{"head_dim": 32, "intermediate_size": 1536, "vocab_size": 2048, "norm_place": "pre", "norm_eps": 1e-05, "attn_scale": 0.177, "tie_word_embeddings": true, "init_std_o": 0.00307, "schedule": "wsd", "decay_shape": "linear", "doc_mask": true, "train_tokens": 303600000, "dataset": "wikipedia_en"}
MLP neurons of a small language model. Each row is named by its layer, matrix (down: output weights) and neuron, and shows model dimensions 32-127. Each number is 500 + 50 x the weight over its row's rms, rounded and kept within 0 to 999. Numbers have three digits each.
A block is one neuron, or neurons of one layer that tend to fire together. After each block is what it responds to, as a language model described it from the Wikipedia text at the highest values.

L18.down2:539443489448477467593469602495479538483530477578463532544529399594613556529578520488359502506562494437517436522516550590462541474458545543463514490433557448623442521541413481535544458533503530436464496469525487436437454438408461536477448458532498511416536475545395527441514537452503422566
L18.down100:492497445505445521524473539444516486473504502438459540464474512547529501465559505500491593524559452456495442520498508464486557537495532410559553493560484593507472527471523529555446509555492542534520502485490612555475479399399523458455492529499522469549578526505447473411448489477511647519
L18.down122:528495460421517553450465570498431459488567461505461532499459517507523463517598469516512496470501561425471400449630598532482524534461573487540481462560493409526518533465523465535482474485596517486473516453457524523499554478521466492477500500516471543500429454551492499477508564445430651551
L18.down188:506451589528496488466550472534513481432546534561499560447499453547611456528511575508453599570521535492542543518545432527447506529468535499537486454481540545576528584538569493524613489503419538535457515584497520583460515446517459450572496517491482504462523450599492518467585545409510422547
L18.down205:569430490504463470427619458538514470451487475549486518425440501538502445408517448529522549479534438448454518536522564509500445508573564506475510503432552383567489502563378464579493510537490477445447426513504518444385527503499485516485603473504495483437604455483540538410533390487460474525
L18.down220:445504468423486558520475451531508507529423488570474514500506520503539594512496500635555590424587482494589435509482487514523449467540516521534398499527596553545504501504462569559550496523513504531486487474475492531507546501433482547519494425473565438585636482531497445514537447451517571580
L18.down276:427402468502493502438499481434486537492521532497477478505535453511565501502529458569446477590430513392504433528545479566511452562455477510473556435429543581419517532581488487523450494580543533516521561572472536569591514493521494559458470555590502441543473509509506443483506447502452424460
L18.down293:550524472453413416488410530510464467414496504616521584499497427478562462490492422458547552500542526485526506463581546509467501550560516435536541458442554422547474512507604568559519540487564488477473528636523525502547468445443551566505487471462406526541481483489495517391551497431471523506
L18.down496:443536557488509498534453442544450416490506434514542504518438506543379490505510481652469495484621444472464483457531439507515634518531492434589495480483433498531558467552452471504497486441546484447571412524506346597478519465518546540470471496575451521445529483480498472469531424515504495546
L18.down514:511511501489485422567509561495600466572468469501551516447470509506542479527453437552493448522535556532549526483518575591478465495480468467562524446420565591520522542521440431512421439511502511482536548482428523574426596454468519543469520491497532388559587491586499475446515487452412539451
L18.down722:428422515536514502542517462495505570451499405538535478501421514555526547483498520513464506544447501423536592495476509529494405444479519537463517503484587413512473524461407515459453397558558482546474490552517501478472610505409428486529581532526526565571579538535398475480518457491566653542
L18.down857:504566525425395526495495528496476500570516462505497423452578415458420509500560577541421563504577488496535493467499592523512509544442464519473485528499517468488443506424587486532501481417534473467440540548495607472431678549511415447402457489438435492510517442524564498542505527509533401462
L18.down1100:460497583390453473552493481541469487556397498509531493462530554449570495454476519527484512426588477483497567486476541620492520453550530521474473495496502484451418489527445471439555522446488465401539420504526419575556456648494528516545434533583432461508425548452533553461491477537461296451
L18.down1120:544474558488487443558478533519454533561566447559533445385548540480482441465569602551559547455485560512556579447531414552434467507474437454526539578450566479528501485410509453463419457476582463479580515510433529553441577464470548524518496573489547524571519497556477465547461474444506490428
L18.down1125:558459504460485410485605440440432505462524594507482586523485433517467523500498519519513507408495451405512495546461513475577428457526570486515509519474493504472489488519548419497487502449557473476448403515547417453484487524521470490581392551467455480464481499528509443446549482529449323581
L18.down1458:508485474485438509580408572564492509529429428588516554533540468560441475501520410578538590378557533482479481529501533588459512447476526420498537455537601527435482477471376461585575464517498566514453511540617542508438544473472538500551464487410511482538530415564532526445449466491483419575
Responds to: Repeated-sequence copying. Tokens mid-way through a name or phrase seen earlier in the text, such as Pender|ec|ki, El|ler|by, Ta|kealot, plus positions in repeated table or list rows.

L6.down843:443520471548466451499498462391498521529503627549463440427560413435566489480443511441573565470573384529450590467548449507558387422555548491549544474491514486528544471503444448568532605448535526374535409528476513500501491538429578528435567461476489567550452482487413559470532554502445538530
L6.down874:526569535544650454387562495421486515476489537422491433541575460485462590484433495417535446507455484461513475496587574463501426402516416485436548474519484521405547499427504494556515647435518457460498595405493552525463509490462504483504511532471492451407539512432497524527415559504524548542
L6.down1217:413483484592508502538600472555514441462499452523495498440572469535387431483515579437501430477527617529646418517571493483530520513501575484548442493520497566475498412512476467572522516499562448517568573481567463518507491458515548482479597463540453509503482523451477431537541559382548489451
L6.down1477:463480510603503459511519510420496562408530497547536533439541438433497463413395469439472492564501526454543506477541528458492504522458608478506458464543545542377596466439324429547451429514511477464468541495467570450630521535499552517580473491479524427567538496445456547538518468463505556547
Responds to: Mid-word name fragments. Second or middle word-piece inside proper names, mostly personal names and some places, such as And-er-son, Jo-rd-an, An-na-rita, Mass-ach-usetts.

L6.down199:468514497413533474518525501511399510414467487516427556504422466478532488462474509536466563375498475543506470506419472366537476449501491527496475525428488466492526311530501405535435491521591438530452584541490494577537506487578525514579486532490512540438543534456542505463472611508416562505
L6.down280:462523546510459394459444434488501528475392491582529495483422537587495611510527583474539495442410491498522584589500489456527392431461527494421533577565537480452501340442451526403571476571421348541572562540469417510476443517544442546473478528527479430475504559489528473440601457500464595532
L6.down346:443462507481562493450531461520491527420422515585424466527513502641451506476561538484484571455425488500537486537446556432471577457450459455491522536573538583547476414527454420499459499454484370459408647460451476558482467465456459480501440404469466570551576456489412568495539520509438514466
L6.down385:507532466533561456505491472609499441475438395485578336519467507538442446425569567515429474517549448523476546463452452514557436439498570507494445558517398541460542498494484572518505451441569442480533528629447489529388477494590448516498559482515377580456555526450558559479550389462538470468
Responds to: Numbers in table cells. Digits or blank cells inside pipe-delimited tables of sport standings, set scores and election swings (−5, +0.39, 25–19); also mid-word fragments like fe-w, de-li-vering.

L18.down64:500528415434463483407523524544511508529448459526487503538502540451521478501517544465462469533475550517516547483532494432542454401489522543524478560503537510441425484471507614449541505588475537407492523501511459506436427436543571537515509525604455534494434529500462519466491543442464367457
L18.down218:493507491436504590523535522512476457539527445461495470527548498534481422490594507577439449432452509436441504491459474444524453570492473515527548471461465516565546479575438400454389434543499570565458452444554567443562517457533408486523573450476555469524477541447455481435452579515476328425
L18.down285:527437510505508498505474465498540527463516533552520485427474512442524534482405537490517511574534454534481515486493471503522509459550494466493510593505463542509504485474589524564421489551524508520540448458523423533490499536493413532541524541528514500519486399490491476544507496374490548482
L18.down286:554514531507480442515463456590608495500523433495451455455534454503537514476526477504540483538501530477540518487492532471493485521522520559501457495556482542543478508430461540429497598552471510544505470537500515517475494555506477447496488615572538432543500517496508583503490556551569343485
L18.down302:513498513480538466427539502478494497517440445411561426495577488425463536431505506434532442517545512627446569390500550513516577523479457375517480542499484442472487536525493439529437443535413554498499551516512534500571474500530483410468474567418481455543450479439449518541481479437482429521
L18.down564:524520566482469521437527451411447565484526474538532517451521590472455528561494492501518489521438492539463511526579522505540550508457515468493497476392466557499508411453554493542512482516517439490449566538589469523505501553524559596445620507495492511560438440498446427523482536430504480593
L18.down662:530565512456492462504529536432530512571542460482507563490524492528557494509410420492444535528387559484415554455498423576482461504461529520509448507440521418481539528600447443508490456421447531452481462439542555540514497467484499521498524544475419516516581495527473517467403561533432464552
L18.down733:492462404501598550443454548558568588574488548428585446511507507463490447528458531510516457464446535489530516484440523495433473492470440442481557451501487448514432527485556445470517508503513521520526534422532574472523497501456517421491578466553477443474486510428517474590473458428548395442
L18.down843:553543479535574371513471564500480480515586440511453429543498562511486547487448476423602427442511544446411376513519495448505436422471464510535487519520480514498505449517409548515595588505447453535477408503483543454522460507528487462490575465476457585458546539476545463524557468556492590503
L18.down871:546457508527563534499571476445439623460547464491524518514574391452397479441537529482516414487471549505530567538464569539527476445474535409606536552481511492476502512440455487565563518483451501493489611479505495550494447387388391481520456549608513452572456509593471530518540433449496472610
L18.down884:462483466524457448526531560528444464456486491474427418510503473505437563517381514430524566596426539517488456453550473434523509480492487492506496592485544519468561486459390615457524512495421516537441534471566437600472442506544442574528453458529546542494537506414454428522438507426578495426
L18.down1253:401474430431464483478487578548474551443510516640466421520519506438552498522446551453507639543459481461450491509518570480509501468538517473453541476583507465511498482526435537500526456498488486528423538463435514433442447500487492521532461461468515506433467457491555410469490509504492389436
L18.down1278:594581504480542536529508549507487522521507483543481485519515607450601506500588463508469534440450505582458546435540494490485483530479543532439442463482558470449519433452485525565466520524561522534404555478522525589517483561547510535472608473450484473483544535550498546463519550517460413495
L18.down1284:520532515458583457474499526507477462518470498453475504474514410463573472558527525526525545471507512491467543506530569509501492445522403516504473520535466570581485456539454526502509511448483344484472523482582538495518475469490549519625474508558537405441521478474525478500542540488503868443
L18.down1293:487466525457555467590581470555471441537462389463477435469551497454391502479453462487528468562589545494480562505422561520524510472502489459555521601490463441470556490472496492534492486368436540493527598525474415575552499523425536536533469503537429521599476494485465492602461477481418394540
L18.down1499:521476504451498529482505555577531425485492416544414501583523445449474483402508393520589531380493526518512501475503460513526473454538590523516517501529423517503495490564471511533492569492568516501480483531494490482477506555571386421589536456462491465472454523489559477420509547495389375542
Responds to: Table cell numbers. Tokens opening a pipe- or semicolon-delimited table cell, mostly small numbers like 5, 2, 9, and also some words (Stadium, Durham).

L12.down1245:411556552473506418448472506545409474509560433532479488555503556510561518473536530551505505470485362488411473511537488507515499430471482490512521433471497490505478165504507463510527556469498428450561563552545498499450472484565468531515576510466552482487518503481438459449506517506493509482
Responds to: Two-digit number tokens. Standalone two-digit number pieces, often a year's leading 19/18 (1936, c. 1540), plus scores, dates and table cells.

L12.down500:462424577546434624537467526501520661526493508627473440566486475513452448472478564427479501479504505514562492508436482447529491472580463506565477423561587552506450474532463536507545461499499463363552579516521483531489515579524513533463439559512413454562385453558480504518523522496524533503
Responds to: Mid-word fragments. Middle pieces of words split into several tokens, often names or foreign terms, such as Os-tro-goth, Da-u-ghter, SM-li-ig-a, and the first half of 鈴.

L6.down373:508500547519467535493573470449513501526530435538425439577532532444517561433495466504492493593509465526516590402607468453547439618605489606553483505449514560615455531549535529516560547491493552493516530404538502512601500523498578396539481483543459464478526463439512497536496533497464376469
L6.down604:522544451504439477496590466459560598544440503492485509475510461438475557485470438517586439499515581549580530429523484562527489448526566595543457516437610467521538502441436517505387486543439513506468399548513455543507557503612528446524542446438482473448582457578606568483455476537497502488
L6.down1275:434532472457464483479585524505535466545468527534437454506462504444587530483440484473568539453462481560558556477510530515478489412508505560473522577454520519468487594486420519505450428481507506487577478502440552514384528544503517473556473474456434476445424472499561478510541522523567373446
L6.down1518:461532490401426441511487502477527428559521517526456421401512485472521515547446486469510461439511561553523455504498507529480482420517461548495464543499525463415398557466457533523492496432551531448562447544475534503482522477498519528569493513517408504439481525500482470436497528487528359461
Responds to: Standalone space tokens. Separate whitespace tokens in structured text, such as list indentation, spacing in formulas or tables, and gaps after names or acronyms (MLW roster, OTC market).

L18.down112:603413516492542583434577425403365474516472532475510525546510492468446519452517537481530493412535440455522595539493488470451552400514520439552468559434478557522551506509549459526549589462413436489433553480584474447523496558443513454464466528555511447448458488449466559561417542514533458509
L18.down330:515525561477478504564514503556543433523492477507533467473487523480516501504550534512522506522484434476522493544535583464482510514589508527479532492472504487525520508507477478487344400473565511453549542461480516533465526510537487477544492530413518464509542495585460457392589519513480191490
L18.down338:600498552463573511520490499464421510510521549435470539523531465456506425497571562511425518567477473523464455492518501525524479499494471588568512490521444406448441515534474517446508517459434490413511461526444490439510478568487500507543444527538499562464470460552506502446485517518443524447
L18.down420:512532537569478470512608456512396572553544448576377479490492497485541538482465465467450540467361414439517506493501469528542428501458538540523450417519523487554514527602533564501489494493532488579405535468498571445586485458609395494485547437501506520391593616535437498478527503545493481530
L18.down487:488473543480421549524538462493530473466432484506512474570487444420452481498537486466460545527550468461537571524488478495474598550569517518526607516519506526480531565514521463525515433534443604460495493506461511474455515530555462548528476515440507555460539501484509512485449508466461333513
L18.down502:405496499511533433588497504514473544509434521470439430505499476555553515487496570538509492477509504480479545490546546552464441459560489524415462490518466437514456490528461415484508534540508507445407468473505552530559438487465521540588547527468557577421535521404511537469495527510512449503
L18.down651:483495521471541500501519524512501415467531398494487446528374491448554537484533491524572543397468416533547554436501471451505472527579512567519487474528475564525405546543503547470533484464537533528510456490507502451527511532533547459475557499521451464489529523474520532492468572508605299500
L18.down690:520508446395526459507510490507533393444483451428466562538493547609555508554487618564506507471564428435495564521432453525420532488467515534490626499537444493516413514561533472430497409533526511581556552497454588492452497596551541455551474487508509598430477546509612528516550489546521273522
L18.down751:554492562486538499521439533569475473484508406470505439523378523534495435534472464520509470492477572501516461504540532475540521526482499461471417533477496453458484537514487485461556508523525544592585542519577505609544533584525475489430552497485533468535549460454550456519504512483528222529
L18.down1111:525477507556466525510463558513447550584571514447572582498529492498517582591504418496471439454534571524568497473523589644441582464443537526508465503465494475503525483566514510471502502415473482486460550499501460540536489520480548404509513437484459509491519568559512473522520520468481422539
L18.down1134:497517484445539546540545563490491471446552377483451442487432423475495575509556480487571449470472468447517577411525434433492463529534543577511524510525423502492394536530456553473495490468499576474527432482490487483535523482455534440518521482538487540446492536512520618513443586558567234481
L18.down1231:445541431604504465525501515474522542513455506435519479456516516587415529537492481529463446532452488557495523465553516502486523441497573549503502571527436497550497500532491506429497519542497587447500467498482505490398479488422512421410421527481452495440507508558544541496507496491465249486
L18.down1310:522490504487515600572472492474538465596478530519464543513499484446481529470540481497496473503478530539519443471496632486549519597465573531547528552437507515476436474540504574487436432504519564523509509545551494473540556552526517401603486418487558535464510528543521489502505506526535531538
L18.down1344:546499467610549530450418568463521516498560429490434524471478468465486517498450528515459525571448535480548509510483460508485570509514542537529475574395509462492489560462429496576489535488514579463481497511424499504509557487444492429654469524496431603516439511524533456495510510439464287545
L18.down1407:475550478425489492408504502412450513538533505514436543497516535546365481513474580568530469537448497468470511467495565516520446469480437558510442463544563544457533475475481480536489497449484543442492503496524469532487452476465492534435488547389547482465534481483486509541525495448433437502
L18.down1443:474515476513521408551491535550449425513501510462559481510445506495509528447454477449540467459549525476501501477523467450483466563506460474510550428502457500476517576553479564466563508453468568482514485483512468491520487424529535532435550498478562426446552473441498447511501486518531347487
Responds to: Bare space token. A lone space token in lists and tables, mostly between a scorer's name and goal minutes in football summaries (Vincze 36', O'Neil 2', 79'), also in table cells and sentence starts.

L12.down1423:405522470462500402455523472523528422570508529568444466402458466485486480484385500461529486436520560542429464496493531487363496427477505560470540569479537445488403557512467458502453487452495464444591461529478451495445615500487500468591455504537444524493507494503530492491477520545515435496
Responds to: Standalone space tokens. Bare space tokens split from the following word, often after numbers in dimensions, citations or scores (44.4 ×, 1,856 mm, Issue: 3 pp), also in prose.